config.yaml
norm_eps: 1e-06
init_std_down: 0.00338
doc_mask: true
MLP neurons of a small language model. Each row is named by its layer, matrix (gate and up: input weights) and neuron, and shows model dimensions 640-735. Each number is 50 + 15 x the weight over its row's rms, rounded and kept within 0 to 99. A neuron's up and down rows have the sign that makes its largest values positive.
After each neuron's rows, "fires after" lists the tokens most often just before its 100 highest values on Wikipedia text that the model never trained on.

L4.gate577:43 70 55 34 59 18 54 34 38 59 60 71 43 34 59 50 62 51 41 52 68 58 74 47 65 48 74 74 50 66 52 34 45 54 51 45 40 71 42 45 46 43 41 51 49 49 55 58 46 26 56 31 56 49 41 49 41 41 49 26 60 39 56 14 33 23 38 41 49 37 45 35 63 65 58 35 63 77 34 57 50 26 40 39 37 40 42 44 62 57 41 50 25 58 60 63
L4.up577:11 68 77 71 58 51 68 51 38 27 60 52 28 53 55 53 42 56 40 45 72 66 50 49 26 41 49 70 32 57 39 52 60 63 73 39 25 42 21 35 58 48 58 39 73 35 48 58 48 54 32 55 62 42 35 56 43 32 37 43 55 38 63 29 17 34 48 64 48 50 43 66 49 63 45 60 65 54 57 41 69 36 46 85 42 47 81 32 47 52 59 53 64 38 63 32
fires after: " |", "L", " M", " SU", " T", "U"

L4.gate759:60 54 69 60 48 46 52 41 45 17 57 67 38 33 40 45 33 40 26 68 43 61 50 34 75 55 49 47 57 67 44 66 45 33 70 59 68 44 53 82 41 54 23 64 59 37 63 59 38 39 49 61 45 88 63 54 62 51 67 42 30 52 49 51 64 66 59 69 68 69 62 45 39 40 69 43 55 62 59 47 43 42 39 42 54 66 27 72 54 66 54 42 36 34 28 55
L4.up759:84 37 54 58 45 34 72 61 47 44 52 47 34 49 56 26 47 51 43 84 31 46 89 57 25 54 32 59 48 46 37 44 83 36 56 38 64 33 31 63 71 31 42 48 33 47 83 42 38 57 33 42 42 59 82 89 58 70 56 32 24 58 40 62 29 32 46 64 55 48 38 20 65 71 75 29 36 20 23 51 65 65 39 33 49 58 60 72 37 29 39 52 37 37 73 48
fires after: "0", " to", "9"

L4.gate131:62 58 39 84 51 54 43 52 76 49 41 54 48 57 62 45 69 11 62 60 39 61 50 62 67 53 52 24 53 41 69 48 44 58 62 80 61 24 43 22 46 44 60 60 27 40 25 22 27 38 69 43 41 52 37 44 47 50 39 40 40 49 61 46 59 44 37 46 40 23 39 88 65 29 42 45 25 60 47 63 59 47 53 65 63 38 39 20 62 60 68 46 49 31 50 39
L4.up131:64 77 61 45 51 48 43 36 75 27 45 61 40 65 69 33 41 52 31 36 42 64 23 42 58 34 38 53 51 73 37 31 59 53 50 64 28 75 51 55 24 39 34 14 44 52 67 60 59 30 43 58 29 51 48 77 53 33 66 41 55 50 36 66 36 49 50 42 31 46 48 68 54 49 25 40 57 36 66 55 50 53 45 62 46 32 50 88 56 46 67 29 50 50 55 54
fires after: "7", "0", "8", "9", "th"

L4.gate748:50 52 75 30 54 44 47 44 22 69 55 31 49 34 72 78 53 39 33 52 56 84 29 38 45 38 62 39 47 74 57 42 66 51 71 54 63 75 48 53 41 28 54 31 64 48 78 14 62 34 39 56 61 76 29 34 49 37 48 51 54 44 60 70 47 48 50 49 76 47 31 54 45 55 48 24 48 25 48 60 70 46 71 37 40 43 68 30 30 45 53 48 54 35 38 24
L4.up748:72 73 54 44 38 43 58 28 58 49 68 80 80 30 66 14 46 45 33 59 36 69 46 38 30 43 58 58 57 83 64 46 42 50 79 52 50 53 43 40 45 29 32 62 58 67 75 42 61 55 75 38 67 82 46 32 48 30 37 72 39 60 23 16 72 55 75 39 33 33 42 41 77 65 44 55 49 40 64 62 36 36 58 26 19 30 38 32 39 55 56 22 47 65 54 41
fires after: "\n", " —;", " H", " the"

L4.gate249:47 62 60 55 47 51 71 68 49 60 36 35 52 31 28 50 78 41 45 57 53 57 57 53 54 30 43 35 44 45 42 32 64 60 58 43 50 56 84 47 50 23 51 32 52 68 60 47 34 45 51 39 44 70 40 60 34 64 32 51 57 45 28 38 74 46 30 30 27 81 00 49 42 60 70 54 43 71 23 50 52 48 54 40 38 32 67 43 47 57 51 35 52 43 73 18
L4.up249:41 68 10 72 62 61 48 70 49 60 65 10 47 55 46 18 42 55 55 35 84 55 72 33 38 54 18 64 44 63 46 72 71 50 18 63 68 52 53 52 34 71 25 55 59 47 21 33 71 44 48 32 52 29 33 63 52 68 70 61 72 31 70 55 59 32 66 30 59 49 56 39 50 48 44 38 21 57 72 72 29 60 93 59 76 32 55 81 42 47 44 55 61 36 68 34
fires after: " the", " The"

L4.gate1139:59 58 49 53 34 85 48 47 41 70 70 32 45 64 66 35 28 59 34 73 47 54 45 45 42 59 51 58 58 27 41 53 65 52 45 49 46 60 34 39 46 57 22 57 51 46 62 45 36 37 71 46 73 30 25 41 22 46 51 58 72 75 53 56 23 52 30 53 45 48 60 62 53 66 50 47 52 46 21 32 48 44 47 48 51 24 54 41 62 77 34 50 47 48 72 31
L4.up1139:18 67 45 36 50 56 51 44 62 32 63 37 46 66 34 44 46 67 40 76 36 60 43 39 65 56 45 58 85 39 36 44 48 35 39 40 51 62 64 52 41 43 56 78 47 61 43 35 53 54 49 38 54 46 46 37 48 56 66 38 48 60 34 28 39 62 60 33 45 44 47 35 61 38 57 53 85 47 42 59 37 65 55 46 46 66 46 51 56 61 32 54 45 72 46 54
fires after: " ", " −"

L4.gate322:76 50 28 37 74 35 60 69 55 38 49 31 78 26 58 66 68 60 53 42 55 49 35 41 61 57 68 42 36 43 45 69 66 65 38 55 21 46 45 47 39 55 75 25 63 70 63 48 28 50 42 25 35 47 74 52 54 36 70 48 49 27 33 33 47 46 66 42 48 49 35 29 30 54 41 42 38 53 59 58 58 37 55 36 63 32 43 58 51 54 30 46 50 37 80 51
L4.up322:37 54 47 39 39 27 75 44 53 51 68 51 62 75 35 54 30 48 58 51 75 54 63 76 30 71 47 65 56 25 37 58 66 51 53 61 47 45 60 56 40 23 35 42 54 51 49 44 53 39 09 63 61 27 50 31 54 40 41 70 40 40 45 64 37 20 43 42 56 44 57 63 64 73 82 57 62 40 44 26 53 34 41 34 45 43 47 56 52 59 46 75 49 65 72 40
fires after: " |", " Women"

L4.gate908:61 70 57 45 35 70 74 34 49 74 38 58 40 38 47 17 69 34 81 06 46 60 30 55 60 34 47 48 50 61 39 24 28 32 39 56 37 32 48 39 53 37 40 47 35 24 39 30 34 45 54 43 51 60 48 47 52 59 55 36 62 43 24 56 54 32 49 72 50 75 53 71 64 38 52 70 45 46 48 37 45 43 67 19 47 46 37 69 65 52 64 56 35 49 44 69
L4.up908:39 43 62 40 46 70 54 20 58 31 35 49 37 61 55 21 36 43 76 31 39 72 66 71 50 36 35 71 52 17 71 48 53 41 69 52 07 28 55 80 60 57 53 48 44 65 67 48 20 70 21 56 42 60 70 49 27 49 49 57 48 82 45 34 69 54 64 42 35 85 31 42 35 46 72 54 42 67 41 45 48 43 15 61 66 52 38 39 75 80 49 41 72 46 29 37
fires after: "-", "7", "5", "0", "6", "2"

L4.gate761:63 62 53 51 07 35 42 61 67 34 56 59 41 66 63 32 66 38 16 55 38 55 52 46 37 48 43 77 43 65 66 58 72 64 44 57 68 56 62 67 55 50 26 66 36 64 46 38 72 38 67 52 62 55 60 32 55 46 49 42 42 47 28 50 60 67 75 42 22 73 56 66 47 45 47 37 51 53 43 63 20 26 46 38 55 28 58 29 46 42 35 50 46 52 60 38
L4.up761:57 63 46 70 63 44 58 45 37 41 65 62 50 63 68 45 44 39 46 64 38 56 59 58 71 39 31 72 54 50 68 57 80 45 71 60 59 68 30 85 68 55 67 51 65 56 52 29 50 52 53 35 45 29 63 38 45 64 47 47 34 66 60 43 81 59 47 51 61 57 60 36 29 93 34 45 71 22 43 47 50 62 39 82 30 49 37 20 30 52 66 71 55 40 50 60
fires after: "\n", " Ministry", " Department", " |"

L4.gate984:45 59 70 62 58 40 61 36 39 41 61 80 64 51 55 56 56 47 46 67 50 50 82 71 47 65 62 83 65 29 65 53 45 37 57 19 34 49 42 32 47 54 69 66 46 68 50 49 62 36 26 22 48 34 35 52 58 61 34 57 29 46 58 46 57 38 64 46 35 56 41 27 56 32 35 30 58 46 61 27 49 59 48 61 60 37 72 78 46 53 75 78 16 52 72 64
L4.up984:50 61 44 74 72 47 47 61 48 62 33 64 14 42 79 44 64 62 53 59 29 41 35 65 13 63 47 55 64 74 48 47 67 80 61 52 46 55 30 55 39 44 49 40 35 56 27 50 48 36 55 46 47 50 35 22 45 51 61 46 60 46 44 59 59 33 25 40 50 70 24 59 17 49 67 32 58 38 83 48 23 26 65 48 13 46 34 42 63 40 43 35 41 63 37 74
fires after: " |", "-", "|", " was"

L4.gate926:54 64 41 50 56 41 40 51 26 56 43 88 73 35 51 59 52 36 21 41 53 08 53 49 50 40 53 76 33 63 43 58 40 30 71 45 55 34 68 39 55 62 31 36 68 43 60 30 64 64 65 47 58 82 44 52 76 29 18 30 54 12 32 61 55 69 72 36 39 53 26 46 66 30 49 61 43 26 83 25 73 52 53 71 21 42 54 53 66 40 36 51 30 69 67 43
L4.up926:49 65 73 39 33 51 44 58 51 65 22 50 41 69 35 50 72 44 44 34 57 59 57 51 51 55 76 57 45 82 40 48 54 57 66 37 27 27 50 56 62 72 52 70 32 26 49 48 46 38 60 72 68 68 68 27 51 45 64 63 39 45 58 45 42 55 77 30 81 57 59 62 42 59 41 72 62 56 20 54 58 57 58 45 45 72 60 59 94 19 61 70 29 40 61 59
fires after: " ", ".", " (", "\n"

L4.gate585:52 60 58 40 56 32 58 61 69 50 42 36 38 34 53 48 50 42 60 41 61 41 55 31 64 75 57 52 56 13 43 60 65 50 70 54 31 59 30 29 40 39 67 65 57 80 41 39 29 43 43 54 55 44 30 51 60 67 39 19 28 65 55 43 46 82 46 41 51 37 51 54 30 24 32 44 51 79 40 51 65 42 94 32 49 31 61 23 67 53 55 72 46 47 65 43
L4.up585:55 65 40 43 70 59 54 64 49 31 57 60 53 62 25 66 69 43 57 53 34 52 57 49 49 55 74 72 47 52 19 49 43 62 38 40 30 46 66 51 52 26 57 34 70 44 60 46 37 63 90 20 50 58 54 31 85 75 77 31 37 35 50 61 36 53 53 16 37 63 20 56 36 50 31 46 32 55 33 36 42 40 47 50 59 28 80 37 61 38 41 56 31 62 49 50
fires after: "2"

L4.gate65:66 76 43 30 55 53 70 52 52 44 14 37 49 52 48 57 40 29 31 59 54 52 67 70 36 69 39 80 56 22 82 37 51 34 45 45 43 66 43 47 62 50 38 23 43 63 35 53 45 56 73 34 39 29 65 55 43 63 21 54 31 62 33 52 45 38 38 40 56 26 52 32 52 46 50 37 16 66 35 47 44 40 72 45 60 51 58 42 55 41 51 44 45 57 47 37
L4.up65:60 54 22 49 46 45 61 29 49 48 52 36 14 44 49 30 86 46 50 56 26 45 57 23 46 32 61 46 41 75 36 86 27 60 77 21 53 55 48 65 87 57 48 52 66 55 41 38 65 42 63 44 42 36 58 51 65 41 37 76 59 50 54 61 32 52 64 40 52 55 31 50 27 67 50 30 35 50 49 70 34 54 47 50 63 45 42 50 74 51 33 53 44 59 69 63
fires after: " ", "–", " ("

L4.gate148:50 62 63 35 43 59 40 40 49 31 30 50 47 42 45 40 37 41 22 53 43 14 43 55 46 50 86 44 51 53 68 43 52 46 65 43 26 24 72 52 33 61 51 74 32 45 60 65 48 50 18 41 46 51 59 30 36 45 49 59 60 56 40 35 73 63 84 63 38 53 48 68 50 42 59 50 51 45 68 44 47 59 47 19 54 57 59 48 46 22 56 65 33 33 71 50
L4.up148:69 61 46 53 46 56 36 18 53 62 26 42 24 43 33 43 58 65 30 44 28 38 65 49 34 49 73 41 27 37 55 54 39 41 50 68 33 58 30 73 37 41 60 58 54 99 54 40 72 21 48 72 64 36 43 26 54 70 56 41 63 65 70 41 62 54 61 50 60 54 39 86 55 43 78 55 69 41 31 48 59 58 23 74 62 56 39 33 53 29 32 57 56 29 55 64
fires after: " ", " and", " |"

L4.gate520:46 45 59 78 60 35 60 77 46 46 56 54 60 56 31 58 77 57 51 77 68 62 38 16 56 59 57 80 62 47 30 54 45 59 48 37 52 40 30 32 45 45 52 27 49 71 33 45 78 47 76 41 65 64 48 54 72 51 58 63 53 40 49 75 62 27 65 54 58 66 50 43 29 45 53 52 46 60 28 42 61 42 46 18 39 29 47 61 56 73 81 79 23 63 47 32
L4.up520:69 36 59 57 60 64 51 17 45 50 48 45 34 53 60 38 74 52 86 54 68 48 75 49 81 60 31 47 21 21 58 38 72 50 53 59 64 23 61 40 45 53 55 49 60 29 35 61 30 63 46 65 45 34 64 43 06 50 35 50 40 23 47 63 49 58 64 46 46 28 65 69 56 36 40 44 56 67 27 62 21 43 59 51 63 45 58 54 52 67 65 60 70 47 43 70
fires after: " (", "\n", " \"", "/", "-", "."

L4.gate1493:28 53 70 37 53 70 34 45 37 34 56 56 59 45 40 47 50 72 22 60 55 53 77 77 47 39 69 61 79 40 61 59 49 58 54 33 44 59 62 51 63 67 54 52 41 41 57 59 61 41 55 17 29 56 59 60 68 52 44 63 49 59 47 49 39 63 54 45 60 45 49 39 62 65 53 61 61 37 70 33 34 63 62 36 56 57 78 44 63 57 27 50 31 39 74 49
L4.up1493:28 45 70 33 50 43 33 82 66 56 43 40 48 58 29 43 72 57 44 39 75 50 29 33 58 73 44 76 50 45 50 45 64 72 64 43 30 62 53 69 56 71 29 34 64 67 73 56 63 38 46 35 60 29 66 53 46 63 25 41 24 52 47 55 58 49 48 38 69 39 64 94 52 35 44 44 67 68 36 50 35 53 54 57 51 58 34 45 58 30 42 66 41 61 61 75
fires after: " ", "ille", "5", "–", "4", "9"

L4.gate967:73 65 49 70 70 39 64 24 52 47 42 70 69 28 33 30 39 69 55 67 58 40 76 72 75 59 50 49 47 54 68 38 91 46 43 34 50 64 37 53 50 47 33 40 47 85 33 66 53 35 49 48 45 65 49 38 24 61 68 47 43 47 39 23 60 60 57 53 54 66 48 40 49 42 55 32 46 40 27 42 49 51 63 25 34 54 44 59 53 38 52 59 53 58 48 48
L4.up967:37 59 46 49 14 64 71 31 58 44 66 44 40 64 61 34 59 19 40 65 76 66 72 46 55 22 41 28 41 33 49 46 53 58 42 41 48 43 59 31 52 60 48 64 67 59 35 49 58 35 44 54 58 22 39 49 32 51 70 57 48 40 34 39 22 45 40 29 63 48 70 44 39 67 53 48 58 68 48 44 31 58 41 48 19 46 25 48 34 38 63 36 38 54 14 68
fires after: ".", "3", "4", "6"

L4.gate1054:72 49 67 55 45 55 48 74 46 46 52 48 88 49 68 56 31 46 67 69 52 50 59 40 47 37 64 75 65 60 52 50 50 52 37 62 42 64 43 26 43 30 46 52 30 64 47 31 49 43 54 61 43 42 32 38 39 63 77 54 40 59 63 43 36 47 75 57 35 18 72 28 64 57 42 52 39 32 35 53 50 32 47 39 66 68 82 55 50 51 70 36 27 43 49 59
L4.up1054:60 36 31 33 50 27 22 68 54 53 68 58 41 46 49 63 40 49 43 60 39 77 61 35 33 33 49 43 46 48 37 49 47 76 36 48 36 64 68 35 55 51 62 50 62 61 99 44 37 61 93 64 57 70 43 59 56 72 52 47 40 50 45 50 38 37 30 29 48 59 33 37 21 44 41 68 50 42 74 35 49 40 33 39 49 45 39 28 50 38 54 70 28 53 35 51
fires after: " ", "1", "2", "0", " |", "-"

L4.gate1298:63 71 27 55 45 32 47 79 48 59 75 50 38 54 63 55 63 42 66 50 51 66 65 28 24 29 64 51 73 71 41 88 43 47 38 38 25 58 38 43 53 53 71 69 41 78 63 44 58 09 63 37 48 46 33 48 16 67 61 50 62 82 48 29 51 62 57 67 55 29 38 46 53 51 43 47 77 47 41 46 52 41 51 44 49 38 43 58 33 40 36 63 49 78 37 46
L4.up1298:38 66 59 59 66 60 26 47 48 25 43 37 39 26 14 53 66 48 64 44 42 59 49 60 72 50 51 52 62 56 52 51 61 37 61 42 44 47 40 41 65 53 36 41 43 64 67 57 61 27 50 43 30 57 28 83 49 57 30 66 49 54 47 23 44 37 60 49 65 51 61 30 41 39 64 52 74 47 55 73 29 51 53 42 66 46 36 18 35 68 70 51 41 60 39 44
fires after: "9"

L4.gate167:41 72 54 48 71 34 64 40 89 71 66 75 50 47 60 53 65 51 43 54 57 37 32 65 46 45 41 39 63 31 31 49 27 56 88 49 60 63 32 57 33 60 33 19 60 46 24 37 61 38 47 52 70 46 64 43 63 46 73 42 26 45 15 39 56 48 56 44 54 40 72 46 64 42 71 43 54 57 55 56 37 51 35 66 20 14 78 71 54 53 47 55 61 23 64 80
L4.up167:54 63 45 67 48 71 65 48 53 59 09 42 37 40 61 55 56 33 63 47 71 38 54 55 71 42 31 39 59 38 59 40 69 29 53 60 33 51 67 33 46 63 50 66 22 26 27 48 32 46 32 59 63 67 34 52 12 25 47 66 51 64 50 53 54 83 89 53 30 61 93 46 48 49 43 25 45 27 36 50 51 69 66 14 19 37 52 24 47 36 48 61 50 28 35 83
fires after: ".", "2", "6", "0", "1"

L4.gate505:48 83 31 43 38 39 60 37 58 56 64 57 22 49 41 46 26 60 47 62 40 47 73 27 54 37 64 52 44 52 46 69 59 67 54 40 60 39 53 61 47 48 56 68 52 68 69 36 29 41 43 24 60 32 43 41 50 53 59 27 27 40 32 57 62 43 38 53 36 70 50 35 48 55 35 55 59 48 42 22 29 52 71 63 34 68 56 66 59 58 59 24 05 85 60 31
L4.up505:43 57 57 51 63 41 40 44 59 39 32 56 58 51 53 53 52 65 68 61 49 52 50 54 54 54 58 76 47 43 37 56 78 37 36 71 74 48 61 53 68 57 60 78 58 63 66 50 21 49 57 48 48 72 46 73 71 49 40 46 57 54 69 39 53 36 50 58 21 48 43 42 39 35 39 28 59 36 55 40 36 57 45 41 43 56 48 70 36 37 35 27 31 45 81 54
fires after: "3", "\n", "8", "6"

L4.gate969:55 59 54 59 17 68 59 68 53 45 87 54 79 35 57 71 36 80 45 64 62 66 44 55 57 51 62 51 51 51 56 48 31 69 32 62 56 22 54 28 77 44 42 59 51 47 26 45 34 40 46 29 53 36 44 47 43 38 47 41 48 67 40 47 41 60 50 65 27 27 42 49 15 66 39 53 60 34 43 64 39 45 55 34 46 40 39 53 45 48 61 62 60 61 46 51
L4.up969:52 50 40 68 52 17 54 43 52 78 51 51 67 46 65 51 34 54 46 25 57 73 41 61 31 68 41 46 46 60 60 76 43 39 62 64 39 39 44 40 71 61 68 45 62 58 51 72 50 78 46 32 22 55 33 51 49 41 43 59 59 62 71 69 65 54 45 54 35 44 59 40 39 53 17 53 28 45 49 38 32 40 57 03 67 74 74 50 44 51 21 36 34 63 77 27
fires after: "\n"

L4.gate781:49 72 35 38 52 67 56 77 41 27 37 30 41 66 45 38 54 58 56 44 48 44 48 46 57 29 50 71 36 39 68 55 43 50 45 40 54 33 53 17 51 51 35 73 57 54 58 36 30 33 47 65 51 46 43 43 55 33 62 44 58 60 75 45 71 47 54 53 30 18 53 49 38 53 65 72 70 18 43 47 73 45 47 45 66 14 54 52 41 51 67 51 49 59 35 42
L4.up781:55 39 10 58 57 53 52 48 51 49 45 38 68 42 67 45 61 56 45 53 62 63 45 52 16 39 62 65 47 47 52 48 48 26 45 60 50 26 61 43 18 45 40 58 42 57 65 50 25 70 46 69 46 35 80 31 60 49 16 59 36 51 41 39 38 37 52 49 40 20 34 74 63 67 44 72 78 51 53 49 70 53 55 61 26 47 68 49 74 56 45 36 36 34 57 75
fires after: " |"

L4.gate1136:97 58 47 42 12 59 55 61 41 75 39 57 73 38 56 25 92 39 68 09 48 75 34 69 39 36 49 72 67 44 39 44 56 49 58 40 39 53 62 49 69 60 66 40 43 45 41 18 11 46 49 36 53 55 67 45 28 35 59 32 27 48 56 50 88 39 51 65 63 67 41 80 37 80 41 75 46 25 38 26 54 40 34 71 49 42 71 46 53 70 35 83 67 55 45 47
L4.up1136:57 75 43 62 72 41 45 59 28 37 68 46 45 28 50 69 60 53 51 39 41 48 33 33 31 57 54 52 56 44 46 35 58 36 54 44 41 67 45 47 48 38 42 40 30 53 37 56 67 50 52 48 56 41 58 80 47 44 33 55 22 23 38 54 83 78 59 56 60 53 27 56 36 60 33 45 52 56 64 50 73 48 65 48 56 38 23 75 54 47 40 64 52 58 30 53
fires after: " ", "0", "1", "9", "3", "–"

L4.gate762:45 44 62 55 45 50 91 54 36 35 58 36 35 54 66 49 48 38 30 79 40 50 27 46 49 23 71 62 47 51 62 58 55 21 32 62 51 46 58 46 45 23 50 53 59 32 49 19 42 45 50 59 26 54 24 54 46 57 30 32 43 49 72 31 44 40 44 52 56 43 53 47 73 64 40 76 66 62 79 45 88 58 66 77 65 45 54 33 59 66 88 31 26 50 52 47
L4.up762:38 41 57 44 64 25 39 38 58 27 39 35 36 59 39 53 59 51 36 31 37 36 62 62 39 51 14 51 70 78 50 53 62 56 59 34 27 45 35 43 40 64 59 46 60 37 44 18 66 35 54 90 55 46 60 49 50 39 64 56 35 11 37 62 73 57 21 63 25 80 38 21 45 43 42 59 38 60 68 39 36 55 77 55 60 45 59 39 54 45 88 65 30 57 67 40
fires after: "7", "2", "6", "9", "1", "5"

L4.gate919:83 58 59 38 52 07 63 70 40 49 28 60 48 33 52 74 50 59 37 42 33 40 54 69 41 52 75 41 48 60 65 47 67 33 67 58 83 22 67 20 53 39 60 63 53 63 33 23 43 25 52 48 68 60 68 45 43 57 45 61 77 66 26 58 23 67 52 50 30 43 44 59 62 37 67 30 30 48 18 39 46 57 74 33 43 68 56 55 37 47 68 67 20 71 71 84
L4.up919:51 74 43 33 41 24 50 70 79 42 46 45 65 37 44 32 73 46 35 41 35 48 55 56 47 54 66 17 16 35 41 53 69 57 28 41 48 29 52 47 80 51 66 57 57 45 22 37 52 22 63 52 63 52 56 49 60 30 56 31 43 69 42 41 78 61 58 59 51 72 32 47 37 44 54 81 40 45 10 52 62 43 39 23 40 59 53 71 47 39 50 36 38 64 60 73
fires after: "1", " ", "0"

L4.gate172:24 62 70 11 31 71 32 46 43 26 54 33 40 24 25 70 26 72 17 71 70 48 59 57 41 56 31 48 51 27 63 62 43 62 65 50 32 79 58 34 46 46 53 70 46 81 54 50 46 27 51 66 22 44 46 50 44 35 67 50 54 58 44 14 46 67 61 55 55 58 54 65 00 49 63 40 26 43 67 59 45 52 65 34 54 63 60 47 56 79 19 80 41 52 48 30
L4.up172:42 36 73 33 52 53 72 74 32 54 41 21 27 77 41 55 53 70 32 56 68 63 63 61 40 28 65 74 56 40 49 46 79 35 60 47 34 50 42 67 42 46 51 50 77 75 34 33 59 56 18 40 20 42 42 46 60 25 84 44 69 70 36 72 25 63 46 68 57 40 27 30 37 37 31 36 37 34 72 48 41 26 53 27 25 68 35 51 55 54 50 48 64 36 77 69
fires after: " ", "1", "0", "9"

L4.gate269:50 71 39 62 32 26 76 47 50 56 53 73 50 75 48 41 51 79 52 47 58 57 41 50 36 48 91 45 73 35 56 72 58 72 85 32 84 42 67 44 52 50 57 53 47 67 62 29 09 42 49 62 71 44 70 35 70 48 24 57 60 61 42 25 43 23 61 30 46 52 68 48 30 61 39 35 48 63 50 36 56 15 20 43 54 17 55 45 52 65 57 59 43 45 55 77
L4.up269:50 59 61 14 44 55 85 20 35 57 46 75 50 66 35 68 63 62 60 59 53 50 49 36 47 52 53 48 61 45 42 45 77 70 57 61 81 49 53 66 18 34 62 64 34 49 42 41 60 51 36 60 66 55 27 41 68 53 47 44 66 38 48 45 27 38 35 35 43 43 60 48 35 41 64 24 48 66 34 47 43 32 54 66 55 58 74 35 51 51 46 66 55 60 54 60
fires after: " |", " China", " details", " JPN", "th"

L4.gate84:75 86 37 42 52 19 39 37 31 53 52 43 42 42 56 27 62 51 81 54 60 53 59 56 39 50 74 42 36 62 53 65 56 44 35 52 64 47 42 61 48 60 73 27 33 77 60 60 65 39 71 31 33 50 51 42 47 27 41 57 42 65 77 44 52 51 63 70 57 56 42 77 57 36 28 67 60 34 06 44 43 78 47 35 40 83 54 52 44 59 52 65 43 33 42 73
L4.up84:92 38 29 31 64 42 43 51 51 34 53 32 41 23 69 55 62 48 23 23 44 67 51 31 48 41 56 31 54 62 38 27 37 53 58 44 63 63 29 48 54 61 48 91 76 55 51 77 40 44 61 54 55 61 55 43 59 45 38 66 24 58 76 56 52 32 23 46 22 48 71 55 40 39 26 45 50 49 69 54 59 36 51 43 47 54 49 37 56 61 36 55 35 66 41 73
fires after: "|", "0", " ", "1", "9", " |"

L4.gate615:49 64 46 62 66 47 39 63 47 13 35 49 60 53 37 62 26 70 51 63 32 36 56 60 75 48 50 34 35 63 60 72 44 56 57 38 54 21 48 18 48 37 40 46 37 48 65 40 39 56 34 40 33 60 46 22 52 40 55 76 50 36 41 22 82 50 53 61 63 35 75 61 23 69 64 51 53 26 22 62 61 51 21 58 60 54 36 54 58 53 50 38 27 65 44 40
L4.up615:47 46 37 62 48 47 53 71 42 44 55 51 62 49 27 63 57 44 59 58 41 50 36 79 36 40 58 50 45 48 53 57 39 35 71 28 69 32 45 60 58 55 32 48 40 47 65 49 44 66 31 48 51 20 53 50 51 61 46 67 52 62 50 60 46 72 35 66 81 73 43 57 26 63 46 24 29 67 62 75 47 36 48 36 78 67 28 43 54 63 48 60 47 50 46 34
fires after: "9", "1", "0"

L4.gate214:58 76 38 45 49 38 86 63 34 73 26 36 51 55 31 56 60 48 18 78 37 27 43 32 10 35 49 44 51 32 51 35 49 39 57 41 69 27 62 62 57 45 45 28 36 61 36 81 31 32 52 42 61 53 30 43 43 63 49 38 47 68 26 24 37 24 40 44 70 46 20 63 47 50 63 44 50 59 36 39 61 37 59 29 70 34 51 42 31 45 64 62 16 47 46 62
L4.up214:65 37 60 47 40 49 56 71 47 46 57 46 23 34 41 68 35 62 54 72 65 40 57 19 54 78 49 68 44 27 73 67 28 60 62 49 49 58 56 51 72 34 51 28 34 68 14 56 60 49 72 14 60 72 37 29 60 63 34 36 48 39 50 76 65 42 52 29 20 41 51 50 61 58 19 51 39 29 43 65 42 58 51 28 53 36 30 73 47 92 56 39 82 60 36 74
fires after: "0"

L4.gate136:34 58 71 70 33 51 58 69 32 70 47 34 35 79 26 45 41 69 59 43 62 85 37 59 67 57 55 69 44 47 23 60 56 32 51 38 46 58 70 63 18 40 68 60 39 17 34 51 20 49 57 59 59 53 86 28 65 71 37 55 46 46 41 62 54 44 48 65 43 60 44 61 56 50 38 55 27 65 61 42 65 59 39 43 68 42 18 31 55 38 35 62 42 37 66 38
L4.up136:46 60 53 60 46 49 48 66 44 70 56 42 51 57 45 62 56 35 68 52 67 58 33 66 66 44 59 64 59 31 57 68 19 72 41 54 36 74 39 59 56 47 47 11 65 65 25 51 33 40 74 53 47 42 51 62 46 30 73 16 47 53 55 46 40 53 47 39 49 71 50 65 52 51 47 78 44 20 63 26 41 47 59 51 65 59 40 33 70 48 60 70 67 36 39 65
fires after: " the", " and", " a", " (", ")", " |"